From a checkpoint of a small transformer trained on Wikipedia.
Size: 12 layers, vocabulary 2277.
Architecture: LayerNorm before each block, learned positions, no biases in attention or MLP, tied embeddings, attention and MLP in parallel.
Training: a variant of Adam for these matrices, 259M tokens, 7914 steps.
MLP neurons of a small language model. Each row is named by its layer, matrix (up: input weights; down: output weights) and neuron, and shows model dimensions 80-143. Each number is 128 + 32 x the weight over its row's rms, rounded and kept within 0 to 255.
Before each neuron's rows, "fires on" lists the tokens most often at its 100 highest values on Wikipedia text that the model never trained on. A number after a token or word is its count.

fires on: " K" 16, " M" 15, " B" 9, " N" 6, " Ch" 6, " R" 6
L9.up145 [108 131 117  61  82 111 117 107 117 163 133 164 177  89 143 183 125 145 105  57 105  81 114 104 185 169 183 151 114 154 111 121 156 120 140 149 120  94 128  93 148 180 149 106 116 171 132  75 104 143 135 139 150  90 137  86  82 112 136 154 135  97 120 113]
L9.down145 [172 119 127  96 141 123 122 116 110 129   0 134 143 153 164  94 119  87 145  84 137 115 134 139 144 187 159  92 135 116 122 162 143 110 135 152 163 111 138 103 144 127 137 122 156 170 126 137 137 143 120  83  97 105 106 135 152 118 128 161 139 153 162 141]

fires on: "ant" 26, "ent" 12, "ac" 10, "ab" 8, "ar" 7, "ic" 7
L6.up641 [116 152 115 160 167  65 121 124 153 172 146 199 184 138 160 100 105 119 148 142 101 198 135 101 149 112 126 163  91 137  85 106 105 105  88  81 114 116 136 132 144 167  95 112 121  96  85 121 126 124 153 138 199  96  95  80  39 134 172 170 127 123 198  76]
L6.down641 [110 125 134  91 131 152 155 160 141 130 175 108 118 122 101 133 162 159 175 130 154 140  75 105 188  97 146 119 166 111 144 147 139 126 160  92 153 152 113 167 108  60 106 128 117 132 133 166  55 182 151 141 146 152 168 102 140 119  84 111 194 121  82 144]

fires on: "a" 22, " they" 21, "an" 18, "e" 8, " y" 6, "s" 6
L6.up632 [165 107  81 116 162 130 110 128  93 137 152  96 118 206 146 113 147 149  95  78 106 134 123 175 116 131  78 115 111 170 108 162 177 101 147 129 135 129 112 182 157 127 124 105 117 129 139 161 145  88 144 179 143 145  99 107  93 143  90 160 121 124 209  93]
L6.down632 [141 183 140 191 102 116 111 195 170 111 122 175  60 139 171 111 186 137 133 114 143 102 131 104  97  93  95 172 174  93 150 143 100 137 133 142 184 168 170 122 152 127 111  97 153  92  78 124 141 177 149 141 124 149 185 148 103 177 121  88  51 140 150 135]

fires on: " |\n" 18, " " 18, ")" 16, " (" 15, " as" 11, ":" 7
L4.up601 [175 126 140  88 104 118 129 103  80 199 160 128 163 124 175  80  95  87 159 146 121 166  99 151 158 147 141 125 122 146 142 116 165  72 138  83 117  59 128 109 109 127 109  93 141 152 136 121 115  87 132 132 131 150 158 141  71 127  53 124 135 178 177 164]
L4.down601 [127 170 162 141 146  84 109 143 141 164  85 102 154 151 153 173 118 120  98 132 150 134 169 103 111 137 130 133 115 134 168 102 158 111 156 113 204 184  81 115  75 203 116 121  49 103 127 196 173 103 128 145 122 161 102 183 142 128 164 133 140 202 100 127]

fires on: "ular" 17, " |" 14, "===" 10, "ac" 6, "ic" 4
L6.up751 [124 184 132 101 117  86 148 107 160 160 155 121 152 196 218 111 101 179 132  66 126 177 141 148 181  67 112 157 114 149 141 125 138 181  91  83 125 202 170 159 140 136 155  87 123 111  36 133 151  87 138 104 135 100 128 120  74 135 136 113 115 140 158  80]
L6.down751 [ 96 105 162 152 188 115  93 162 177 155 121  39 129  88 101 130 136 168 158 125 103 140  91 139 125 101 137 109 201 151  67 132 171 123 155 133 122 110 119  89 178 116 132 122 156 154 136 110  98 148 120 127 115 208 169 137 131 146 138 126 119 168 141 178]

fires on: " most" 13, " is" 13, "though" 11, " are" 11, " were" 9, "ile" 7
L4.up735 [102 116 178  89 136 140 169 135 121 162 151 105 129 113 138 149 180 129 140 156 123 105 123  74 204 112 103 152 148 130  85 152 159 137 130 104  95 101 141 140 192  87 190 116 172 163  83  74 155 151 146 141 120 189 120  70 149 168  77 131 153 159 153 153]
L4.down735 [112 120 153 171 128 118 132 146 110  67 142 110 117 145 136 105 121 115  52 119  99  95 109 124 123 119 125 169 200 166  95 146 158 134 115 119 153 128 136 181 120 109 126 111 116  39 158 119 138 156 201  97 160 113 113  99 142 145 124 128  95 145 146  95]

fires on: " (" 30, ")," 19, "S" 9, " also" 6, "R" 5
L6.up4 [173 111 126 116 225 104 135 110  95 127 155 100  92 159 115 100 150  81  95 120 142 147 158 195 120 107 108  95  77 159 147 115 217 120  93  64 137  87 115 152 119 126 119 122 132 158 107 119 110 194 118 114 169 208 160 101 118  97 134 136 161 119 126 119]
L6.down4 [148 129 100 101 133 112 123 140 139 106 167 110  62 131 166 121 177 108 139 109  99 105  95 101 148  94 120 142  89 130 127 137  72 134 104 159  94 144 104 130 121 116  78  62 126 103  55 137  25  93 163 110 148 156 148 142 123 126 144 125 122 185 151 157]

fires on: " pre" 27, " League" 14, " Pre" 10, " per" 7, " bre" 5, " fre" 5
L4.up189 [122 179 172 126 136 119 130 130 102 128 148 141 132 130 144 162 134 150 163 112 153 133  73  99 161 145  97 157 138 179  74  59 132 131 131  99  63 162 157  99 142 110  96  98 157 135 166 163 110 125 198  95 127 137 188  90 120 105 113 119 174 133 137 151]
L4.down189 [125  90 115 176 109 140  70 117 126 126 137 102 121 119 134 227 171 102 143 111 112 105 174 163 176 103 166 117 154 119 141 143 151 146 126 127 163 135 108  98 135 131  81 123 123 165 132 169 102 124  98  76 116  57 176 101 181 122 137  69 186 123  72  69]

fires on: " |" 36, "." 12, "/" 11, " " 7
L6.up89 [146 119 122  88 105 156 122  36 116 126 141 153 129 122 141 154 160 151 140 108 118 103 159 143 183  68 133 107 139 135  93 119 176 144 101 158 188 147  98 161  99 119 150 121  75 116 151  58 167 127 164 124 128 133 174 164 152 171 119 149 143 126 113 148]
L6.down89 [157 100 158 141 117  50 131 118 153 135 143 185 144 167 144 134 103 115 140  97 121 150 138 149 117 117 111 153 127 130  58 192 143 132 106  91 128 110 145 129 155  74 115  89 128 193  52 144  85  76 219 148  47  60 118 134  97 148 158 147 188 156 148  79]

fires on: "im" 19, "ust" 15, "g" 10, "r" 7, "us" 6, "at" 6
L9.up455 [ 80 119 160 137 172 142 165  96 123 109 150 155 110  76  96  94 131  77  97  71 110 214 154 132 133 170 104 130 136 153  99 100 144 162 129 179  75 122 133 140  90 150 152 158 151 166 131  40 105 104 123  84 214 121 151 109 170 134 134 153 145  67 139 111]
L9.down455 [209  87 100 122 173  99 117 159  56 189 152 139 135 171  96 117 193 104 158 179 136 124 127 140 112  90 114 183 103 125 125  83 101 152 150 129 111 174  81 143 152  77  98 144 117 137 141 147  80 148 158 124 115 152 177 153 136 146 136  81 127  78 127 127]

fires on: "im" 22, "on" 13, "qu" 7, " s" 7, "r" 7, " " 6
L9.up416 [130 139 134 130  84  99 129  81  93 106 135 162 100 117 115 115 135 151  89 132 140 151 110 136 130 109  72 134  99 137 132  81 135  87 121 126 138 134 142 173  72 146 188 112 124 178  83  65 106 121 162 101 203 118 115 104 141 138 165 132 157 142 116 100]
L9.down416 [156  46 140 139 139 104  90 123 121 255  45 182 135  84 206 183 133 160 120 150  85 128 152 171 111 156 102 163 129 120 151 102 148 162  84 144 150 123 113 175  72 184 128 107 129 107 211 100 120 175 131  81 142 133 128 149  80 105 164 105 137 142 105 156]

fires on: " Rec" 39, " rec" 25, " Pro" 18, " Stud" 6, " Sup" 5, " stud" 4
L3.up743 [158 140 175  42 177  81 108 121 157 161 161 166 169 136 185 167 120  74  98 110 139 153  95 110 123 109 170 149 144 152 125  75 188 132 129 115  94 138 136 111 130 161 107  92 143 151 180 141 100  60 122  44  85 123 143 105 151 136 154 162 199 163 158  94]
L3.down743 [ 81 108 138  77 183 102 138 150 109  91 174 101 145 130 100 113 115  77 140 153 113 152 137 156 109 125 148 146 146 166 105 154 183  87 129  82  73 102 133 162 143 150 137 117 197 112 161 104 141 126 170  92 114 155 149 151 130 154 114 133 189  97 120 114]

fires on: " f" 100
L3.up517 [148 165 116 115 178 117 143 126 130 165 169 173 139 160 143  71 119  47 142  69 109 144 115  91 206 125 108 110  56 152 118 145 234 165  98 127  94 114 171 120 104 156 136 126 153 141  44  64 171 146 147  98 133 121 175  92 130 157  93 158 111  97 103  40]
L3.down517 [135 180 120 116 180  74 128 137 116  94 140 136 203 148 167 213 127  94  78 130 112 127 145  59 161  84 106 104  85 112 119 161 155 118 123 111 116 125 136  99 129  93 186 133 138 123 167 126 177  68  58  89  96 135 162 119 101 135 135 168 169 101 123 109]

fires on: ")" 41, "is" 14, "L" 6, "vers" 5
L3.up559 [129 120 165 144 164 108 150 115  92 126  94 119 149 109 136 118 177  85 100 142 153 112 108 183 178 136 143 211 100 127 112 147 179 137  85  99 104 120 123  94 197 109 156 105 191 139  94 135 115  75 135 112 167 152 147 105 131 116 117 131 123 145 147  85]
L3.down559 [142 165 100  73  91 173 108  99 151 108 255 111 117 112 133 149 114 136 128 146 109 154 106  72  58 138 103  40 183 144 161 129 102 124 173 118 154 161 131 174  63 152 100 161  94 105 139 133 136 144 127 157 126 119 110 146 110 120 136 144 127 112  91 172]

fires on: " |" 77
L4.up684 [142 127 145  89 118  75 201  70 114 138 152 125  69 152 131 120 112 128 143 158  99 139 151 111 193 122 137 195 129 146 107 106 157 115 109 130 163  95 147 113 131 115 102 104  88 112 106 167 164 131 135 133 102  93 144 122  64 158  79 173  98 197  88 121]
L4.down684 [124 135 177 137 133  81  84 148  96 135 164 145  85 136 162 104 100 103 121 173 147 175 110 110 169 163 106 158 160 134 129 162 105 113 149 169 126  86 170  90 125  67 121 114 145  77 146 158 140 118 128 118 134 132 105 136 111 163  84 125 120  24 141 107]

fires on: "E" 17, ":" 12, "-e" 8, " o" 8, "." 5, " se" 5
L9.up441 [ 92 142 128 114 143 190 182 154 117  82 163  91 104 108 148  98 176 113  46 162 133  92 158 129 117 107  99 137  97 213 110 133 145 147 125 116  88 149 159 191  86 122 139  68 106  84 137  90 168 140  94 103 108 150 112 151 117 150 174 123 121 142 130 155]
L9.down441 [120 105 118 113 177 106 133 141 173 135 102 101 135 139  99 140 122 154 153 141 136  90 152 131 119  60 108 139 105 158  55  89 133 177  92 100 110 115 115 112 166 132  98 112 165  92 105 121 108 165  83 138 103 127 159 117  73 107  75 129 109 159 114  89]

fires on: "." 84, " the" 12, " |" 4
L4.up752 [ 85 158 117 146  86 164 149  59  70 133 153 170 150 147 169 214  93 136 112  98 142 109 115 130 152  83 119 121 147 153  12 108 182  88  92 131 151 128 135 119 125 122 175 112  90 114 109  77  86 138 163 164 136 129 123 146 139 163 122 113 150 148 134 124]
L4.down752 [ 85 120 158 176 151 110 166 154 148  88 219 135 188 125 142 124  64 134 123  81 160  66 175 160 153 110 131  93 142 161  97 169 123 131  95 100 133 174  89 131 138 196  80 134 121  69  98 148 158  69 153  73 144  70 112 113 103 132 171 148 129 131 147 106]

fires on: " such" 19, "ric" 17, " like" 10, "ather" 9, "resent" 8
L2.up660 [114 148 105 121  90 138 149 112 182 128 128 123 145  99 139 153 120 141 132 112 111  99 138  99 132 127 128  69 136 132 122 162 121 176 109 125  98 195 154 166 118 114 187 134 130  97 121 121 117 122 181 136 127 114 150 211 114 129 168 114 154 139 241 143]
L2.down660 [173 145  86 135 149 120 168 157  76 155 139 147  94 164 125 157 149 125 118 161 143 124 119  92 109 113 145 130  81  64 116 106 128 144 166 129 129  63 116 162 158 207 157 114 134 190 165 134 124 125 111 178 128 120 116 143 107 121  54 147  99 151  85 135]

fires on: " appro" 21, " has" 13, " prov" 11, " describ" 6, " have" 5, " led" 5
L4.up621 [146 139 135 131 192 178 109 137 124 129 161 104  80 134  93 199 129 110 119 115  99 151 137 107 131 150  89 110  98 166 140  91 115 147 124 163  57 145 154 159 135 139 122 127 139 138 116 131 137  67 170  82 146 149 105 142  86 107  98 153 127  93 238 140]
L4.down621 [155 128 145  92 175 162 125 133  95 167 135 168 102 151 168  83  57 138 190 180 111 144 166 135 112 152  92  72 112 142 140 138  93 157 146 163 102 161  96 160 146 123 129 140 135 121 164 136 147 144 137  97 119 182 126 170  92 141 152 114 100 118  83 164]

fires on: " more" 22, " most" 18, " larg" 10, " was" 6, " were" 6, "==" 5
L4.up743 [ 86 149 151 115 198  39 197 123 162 157 157 109 148 127 128 118 181 126 112  96 121 173  52  48 110 165 145 113 131 193 104 136 160 126  21  84 120  60 107 167 141 120 173 111 151 148  72 102 156 111 108 155  91 133 108  87  98 219 138 179 142 147 108 111]
L4.down743 [ 86  72  96 118 144 159 196  52 174 105 175  99 169 117 153 155 134 150 142  94 156 113  85  86  76 123 110 165 128 130  98 126  82  87 139  77  89 112 129 130 137 128 181 136  93  92 144 129 140 150 110 175 110 174 128 126 168 168 136 104 128 161 136 141]

fires on: " ind" 19, " cap" 12, " v" 12, " adv" 7, " pl" 6
L6.up687 [119 182 119 137 143  71 164 146 109 141 157 187 177 177 164 152 196 121 198  71 175 125  68  72 139 141  91 109 114 151 140 109 106 186  97 156 109 111 203 139  99 174 152 116 103 166 136  73 115 111 112 151 136 137 123 115 138 112 157 134  81 107 184 122]
L6.down687 [148 140 163 172 115 113 108  89 155 145   0 144  94 162 118 150 105 163 122 150 114 114 193 149 123 123 161 156 151 154 179 134 102 133 162 108 111 107 126 132  67 180 139 150 170 133 116 139 133 157 150 132  94 123  76 121  98 122 137  99  99 118 128 134]

fires on: " " 23, "ome" 15, "en" 5, "e" 5, " l" 5, "un" 4
L9.up320 [100 140 152 113 113 142 132 109 134 119 138  94 140  71 173 124 105 141 112 128 112 104 139 182 149 155 183 134 116 185 128 130  70 123  75 166  94 131  96 113 202 152  91 100 148 174 113  52 153 107 137  50 134 139 133 112 154 146 135 108 187  87  93  82]
L9.down320 [150 141 132 116 138 161  56 118 126 101 152 134 112 153  94 144 118 145 150 143 121 130  61  98 116 118 100 101 109 105 145  98 194 134 155  98 117 195 152  84 129 148  90 142  82 171 151 133 112 142 139  46 182 133 159 104 110 111 143 154 116 150 180 126]

fires on: ")," 20, " (" 19, " is" 9, "=" 8
L4.up341 [202 175 107 100 241 149  97 135 106 166 155 104 148 115 177 150 129 117 107 115 169 122 151 161 145 115 103 135  85 154 129 211  88 152 109 114 128 114 129 131 135 133 169 118 158 140 169  86  73 145 182 155 138 161 173 163  84 137 110 115 176 151 101 146]
L4.down341 [ 98 122 108  92 176 167 136 148  69 102 156  68 139 179 164 102 144 207 118 105 126 110 100  48 126  54 108 161 122 141 123 102 127 169 108 166 119 142 107  76 164 103  95 134 113  99 125 122 112 190 139  80 150 162 183 191 103 111  88 127 139 164 124 164]

fires on: "-" 25, "os" 14, " inter" 13, "–" 10, "as" 6, " con" 6
L6.up251 [100 148 111 133 112 138 150 140 144 137 155 132  82 122 105 119 115 136 180 126 129 123 118 159 139 117 119 109 130  86  81 103 115  74  67 133  82 186  90 104 169 108 175 100 112 166 152  72 131 172 184 100  59 152 157 110  81 123 136 162 122 169 124 163]
L6.down251 [140 147 114 137 158  81 163 128 126 122 141 104 100 150 161 136  77 160  77 109 137  72 120  72 151 105 103 153 105 100 144 120 120 142 123 146 167 127 179 172 172 138 140 104  64 118 119 122  94 156  98 168 145 150 186  74 169 168 109 126  83  93 122  80]

fires on: ")" 42, " (" 19, ":" 5
L6.up243 [116 111 252 195  99 132 161 149  83 145 138 124 155  73 120 101 183  80 111 138 156 141 150 181 119 105 121 139  73 155 143 105 159 137 160 125 123  85 178 132 191 114 107  70 164 195 123 214 136  72 110 133 178 125  97 127 121  93 115 134 108 135 152 110]
L6.down243 [ 76 122 138 115 134 113 149 145 145 102  18 118 120 168 159 112  82 130 147 121 111  92 138 103  81 109 130 131 164 111 110 145 156 133 167 117 154 185  86 123 119 142  96 121  92 120 108  92 129 130 187 113 115 133 136 128 152 135 111 179 139 163  97 138]

fires on: " he" 40, "at" 12, "h" 8, " sc" 5, ":" 5, "He" 5
L9.up503 [138 117 159  86  53 122 163  91 142 120 148 180 190 106  78  97 161 118 172  85 109 174 137 113 100  58 115 164 117 108 121 115  96 195 130 124 153 103 134 142 140 165 132  97 120  94  70 151 119 178 157 153 196 153  79  79 116 105 105 112 146  76 153 107]
L9.down503 [ 40 129 128  62 128 172 105 130 105  80  39  52  95 106 156 160 156 128 101  87 155 103 133 133 144 129 161 127 142 123 119 135 188 162 120 171  78 146 125  99 130 175 108 117 124 124 121  99 132 175 167 145 117  88 118  90 143 147 161 164 117 172 103 135]

fires on: "h" 35, "y" 13, "er" 11, "ing" 8, "i" 4
L4.up672 [169 176 180  90 153 104 130 107 128 129 131 150 164 128 147  74 155 162 118 119 170 134 150  84 110 107 152  71  77 149  75 158 139 174 119 164 134  91  71 152 127 124 112 115  93 108 124  96 177  73 126 136 168 158 145  49  87 146 123 187 132 134 143  95]
L4.down672 [181 152 126 220 119  82  71 118 161 155 193 115 159 118 167 138 152 127  18 121 117 167 152 104 131 140 117 186 152 104 132 139  98 105 146 176  74 171 148 116 138 137 143 100 179 113 117 178 117 116 112 171 136 156 168 168 150 129 107 121 160  89 125 129]

fires on: " c" 26, " d" 10, " con" 9, " use" 8, "c" 4
L6.up314 [119 136 114 109 117 107 163 149  75 122 144 137 139 163  97 114  49  57 139 176 134 183 184  98 114 165 149 132  89 192 153 107 149 125 115  95 110 205 126 124 118 152 118 110 168 130  86  91 196  94 120  69 140 120 132 174 136 154  65 191 170 115 168  87]
L6.down314 [120 112  74 109 154 166 107 172 158 182  68 150 171 168 117 117  85  94  75 123 120  76 117 129 141 147 114 139 136 131 130 113 155 149 121 137 116  61 116  88 144 116 172 170 178 100  95 108 126 110 145 134 175 102 118  75 125  63 150  92  78 161 132 171]

fires on: " Rec" 30, " acc" 29, " rec" 22, "=" 6, "cc" 5
L4.up420 [139 163 131  72 158 114 112 142 119 153 165 139 186 123 216 173 134  91 155 159 146 195  45 108 144  93 134 150  91 181  68 108 144 118 113  78 114 193 162  78 117 150 140 112 149 115 139 123  60 119 180 100 153 133 164 130 159 170 162 132 230 129 158  96]
L4.down420 [111 183 107  73 160  88  86 119 149 139 180 152 140 119  92 147  85  62 114 142 104 127 139 107  96 104 115  95  92 164 145 122 145 124 215  76 126 140 113 117 108 103 129 122 141 134 121  85 159 182 145 119 157  80 162 181 165 173 105 129 183 109 135 106]

fires on: "F" 20, "ight" 10, "en" 8, "e" 7, "u" 6, "G" 6
L6.up407 [151 145 165 117 110 164 180  57  96 135 138 115 159  97 145 125 157 149 174 108 106 160 119 195 146 137 110 109 133 131 103  58  79 176 107 144 120 124 144  58  83 108 148  82 106 137 126 106 145 131 155  59 167 135 125 130 148  96 117 112 133 164 125  84]
L6.down407 [136 169 134 170 164  93 142 151 151  98 122 122  62 170 113  91 113 183 143 148 149 159 127  90 140  63 112 130 143 128 120 164 167  32 153 122 156 170  70 141 151 115 133  91  81 148 131 125  82 128  97 102  95 184 153  99 106 179 124 176 124 141 192  90]

fires on: "|" 33, "\n" 10, "l" 6, "it" 6, " |" 4, "-" 4
L2.up126 [ 93 158 168 118 117 151 170 130 108 170 158 128 143 180 160  38 112 101 175 134 118 209 134 137 203  88 166 128  81 116 149 115 100  72 177  59 116 145 161 104  82 150 147 119 107 131 128 151 173 202 128 140 130 142 130 156 124 130  85 128 153  62 180 139]
L2.down126 [182 104 207 130 111 126 116 161 103  80 134  87 118 104 141 156 134 158 109 203 154 148  48 109 172 129 103 106 113 166 134 161 152  72 157 161 138 155 139 126 117 147 153 104  95 138  93 149 107 109 169 155 101 169 154 137 181 104  91 154 205  78 147 139]

fires on: "\n" 47, "age" 8, "als" 5, "ents" 4, " |" 4
L3.up81 [153 183 195 141 174 115 210  77 151 132 131 143 136 168 119  87 124  84 175 143  91 142 174 187 171 133 121 141 114 181  56 134 198 121  84 135 113 142 105  73 173 156 148 109  88 138 122 144 109 145 149 113  93 141 156  83  54 149 128 127 165 173 116 155]
L3.down81 [144 155 101 115 131 145  31 169 113  79 255 116 113  86 118 100 124 176  87 128 124 205  64 116  39 109 120 128 122 160 165 118 144 113 165 141 141  92 124 160 113 161 186 142 128 119 125 123 145 111  93 152 108  91  97 155 184 142 177 146  87  53 152 121]

fires on: "im" 17, "os" 16, "ens" 7, "ib" 7, "or" 4
L9.up724 [ 84 155 137 159 159 149 230 138 130 148 158 115 102 108 141  71 107 134 153  83  69 151 145 152 105 107 138 134 123 187  99 126  96 117 109 166 115 147 106 156 132  80 133 118  99 172 123  74 135 135 110 123 174  81 124 129 137 134  96 137 222 163 102 143]
L9.down724 [116  95 138 110 170 165  95 102 129 139 171 118 151 152 131 139 112 133 137 121 123 104 140 109  94 120 184 136 163 117 127 121 124  97 183  94  73 170  89  83 151 128 132 204 157 130 115 137 101 110 117 137 115  98 110 125  96 122 140 158 130 149 146 152]

fires on: "R" 17, " f" 17, " so" 9, "==\n\n" 9, "L" 6
L4.up508 [131 123 162 121 186 128 152 172  67 162 142 182 133 190 166 104 171 103 104 122  86 121 115 125 142 117 111 145  79 118 121 108 157 167 156 104 110 153 118 100 134 186 168 117  89 151 117  76 121 111 118 113  91 126 156  74 122 137 160 171  86  61 149 133]
L4.down508 [184 138 161 101 133  60 116  92 106  98 158 137 125 100 138 146  87 148  64 132  93 138  90 111 166 180 140 115 134 163 107 147 105  78 130 111 154 210 135 116 142 115  98 122 167  79 200 168 138 138 163 126 110 160 116 131 160  87  20  93 115 234  98 112]

fires on: " such" 19, "chit" 13, "ather" 10, " like" 10, " including" 10, " et" 8
L2.up191 [104 150  84 123 137 123 141 132 140 124 131 124 150 147 112  91 109 158 154 125 149 120 237  90 112 103 136  78  98 139 140 130 124 175 120 121  77 192 124 189 125 154 142 127 107 102  54 116 159 111 120 134 127 179 149 157 108 132 143 102 168  99 173 128]
L2.down191 [148 106 116 142 112 150 186 114 121 171 133 118  99  83 119 151 134 115 107 138 134 124  94 139 144 114  89 148  98  62 110  87 137 127 145 144 151  67 127 100 164 132 168 125 150 144 179 166 131 148 122 151 123  93  92 155 129 134 113 166  78 142 120 159]

fires on: " y" 23, "ed" 11, " el" 9, " own" 8, "ing" 7
L4.up559 [116 152 166  98 159 205 131 101 109 129 133  65 157 115 175 150 147 144 128 152  92 124 121 160 122 156 110 123 101 172  91 173 156  85 147 128 141 150 161 146 114 136 199 140 161 189  92 149 145  76  90  30  95 210 129 178 112 150  51 117 137 124 220 170]
L4.down559 [151 127  98 173 119  95 133 115 121  75 166 120 114  98 125  89 161 154 140 147 136 107 113 126  83  73 135 124 172 153 105 150 121 121  86 106 153 150  90 128 142 126 131 129 124 105 150 100  96 146 119 112  92  99   3 126 113 111 147 107  86 125 115 156]

fires on: " m" 40, " M" 11, " s" 9, "qu" 7, "he" 5
L9.up533 [149 143 152 133 176 133 139  90 110 118 129 100 148 116 132 159 133 133 159  98 153  97 125 115 124 146 117  98 177 220 192 154 144  86 129  74 144 151 153  42 127  90 179  61 123 150 121  54 112 134 102 124 133 108 162 144 108 133 188 148 156 162  98 132]
L9.down533 [141 156 119 118 158 151 146 120 196 176  36  80 165 104 107 119 131 159  92 161 108 117 145 109 153 168  45 153 142  77 128 146 200 173 132 141 129 102 105 155 139 161 126 109 185  76 114 168  98 164 140  48 125 137 124 147 100 108 141 184  98 100 134 122]

fires on: "e" 44, "l" 12, " st" 10, "p" 5, "an" 4
L9.up329 [165 151 132  78 112 176 150 118  95 133 140 129 158 224 126 189 143  92 105  96 126 164  90 142 121 161  96  87  68 147 163 155 145 178 173 106 159 169 216 214 127 132 177 106  92 166 112 132  91 113 145  79 109 137 128 163 105  92  90 152 159 133 151 100]
L9.down329 [131 108 145 125 185  87  98  96 120 105  17 169 121 127 152 101  66 131 120 124 127 132 163  54  82  80 163 114 117 142 157  88 159 156  97 131 210 127  95 111 132  91 139  95 146 104 103 147 170 151 109 162 115 149 145 174 143 156 129  82  94 127 149 123]

fires on: "ing" 51, "ank" 9, "ost" 6, "ed" 6, "anc" 4
L6.up441 [190 152  84  87 132 165 141  94 122 162 144 114 200 137 128 163 144 108 112 124  75 149  58 154 125 144  92 144 166 121  93 133 190  74 162  81  30 159 171 150 132 120 172 103 130 213 178 153  87 119 128  78  93 159 129 138 128 131 134 119 112 179 140 176]
L6.down441 [102 169 148 130 179 100 149 157  95 124 153  71  74 169 124 100  99 117  79 180 118 112 208 126 154 125 107 130 122  72 135  97 142 137 119 134 195 160  80 101 147  98 162  73  98 126 154 138  84 158 144 131  97 161 130 143  88 196  40 160 164 139 135 108]

fires on: "." 79, ")" 7, " the" 5, "\"" 4
L4.up81 [174 137 179 106 107  90 204 142 132 154 142 137 143 122 162 101 173 131 107 140 172 161 147 109 147  91 107 130  95 167 105 118 150 152 122 133 122 122 185  79  79 141 128 110 150 142 140 139 176  36 102  89 123 140 164  71 128 136 128 180 146 113 196 111]
L4.down81 [ 93 184 130  89 162 106 132 147 127  87   0 115 115 127 103 125  98 117 158 116 156 117  68 178 156 135 106  84 161 142 106 122 126 113 161  96 121 162 159  99 123 100  73 126 145 185  87 146 120  88 190 152 106 135 115 178 135 115 131 133 129 114 123 135]

fires on: "or" 22, ")" 20, "," 11, " |" 10, "|" 5
L3.up718 [126 145 184  83  79 167 170 142 104 115 134 135 169 126 158   7 131 155 184 179 158 175 144  80 151 111 104 143 154 146  88  43  93  74 120 121  84  73 119 145 110 140  91 119 134 144  94 104 149 190 116 128 119 183 167 109 134 138 119 139 109 111 130 119]
L3.down718 [164 147 101 170 126 134 160 115 116  78 173 108  85  99  98 184 147 115  88  83 137  96 113 155 110 115 104  30 111 108 128 165 151 166 114  88 107 125 106 142  89 111 149 122 140 128 116  90 119 103 135 145  87 157  88  73 155 137 177 170 172 118 112 163]

fires on: " att" 24, " m" 10, "t" 7, "m" 7, "qu" 7, "r" 6
L9.up613 [149 141 138 170  75 111 113  67  89 153 160 155 114 131 114 158 133 189 152 152 141 134 105 133 115 116 110 139 146 199 173 137  69 137 124 121 159 101 145 163 103 152 183  89 135 166  52 110 106 114 121 104 196 192 110  82 114 150  43  88 142 172  89 186]
L9.down613 [157 130 116 134 121 147 138 126 109 113  79 114 140  71 151 130  91 157 152 155 105  80 118 159 134 109 169 129 143 128 141 115 120  39 116 128  86 133 112  92 152 144 119 132 133 202 171 135 180 115 177 115 124  96 107 139 125 108 170  81  66 124  61 118]

fires on: "i" 16, "pp" 11, "m" 10, "im" 9, "os" 7
L6.up253 [147 212  94 135 195 159 141 155 100 132 132  99 157 133 121 123 114 116 132  83  88 110 135 143 197 122 191  63 102 162  67 124 123  65 123 106 151  90 182 150 109  94 124 141 153 137 134 136 136 153 148  77 173  80 111 140  91 137  67 167 195 171 160 174]
L6.down253 [127  67 117  96 139 113 129 104 159 134 154 168 123 134 120 113 158 156 157 153 118 129 124 166  77  64 127 164 100  99 110 159 140  99 148 155 132 122 132  91 140  44 128 123  95 131 109 100 107  95  43 200  96 128 122 114 105 106 125  87 162 104  81  89]

fires on: " including" 22, " same" 21, " such" 19, " like" 9, "ording" 7, "hel" 7
L2.up576 [ 59 143  98 120  89 124 153 120 111 129 137 119 170 137 155  93 126 138 126 103 157  97 169 135 160 107 131  86 121 135 118 189 150  90 110 131  62 170 129 156 128 135 164 126 153 131 100  93  52 116 135 150 139 165 143 179 161 136 172 119 130 125 163 110]
L2.down576 [160 106 123 137 136 164 123 140 162 142 165 125  52 122 124 165 118  75 133 196 170 159 155 104  52 104 167 164 116 112 157 176 117 159 175 153 157  92 156 145 149 131 141 160 114 179 120 200 177 105 106 145 110  96 134 118  92 146  37 133 144 154 118 124]

fires on: " pre" 26, " Pre" 22, " inter" 22, " fre" 8, " dis" 7, " pe" 5
L4.up544 [ 99 149 172  93 119 117 127  90  91 155 158  81 110 163 154 173 144 143 146 156 153 121  94 137 160 163 121 154 104 166 119  85 113  81 142 146  77 116 183 101 172 111 148 104 144 148 194 130  50 138 144 114 126 152 205  84 125  80  98 107 165  79  92  89]
L4.down544 [139 113 143 125 172 159 138 164 102 111 147 149 116 157 131 188 101 128 141 117 116 229 104 148 189 122 111 167 118 120 127 102 151  95 166 113  92 107  92  69 183 124 119 132 185 182 118  97  73 127 143 108  68 110 120 152 101 187 132  89 184 165 141  62]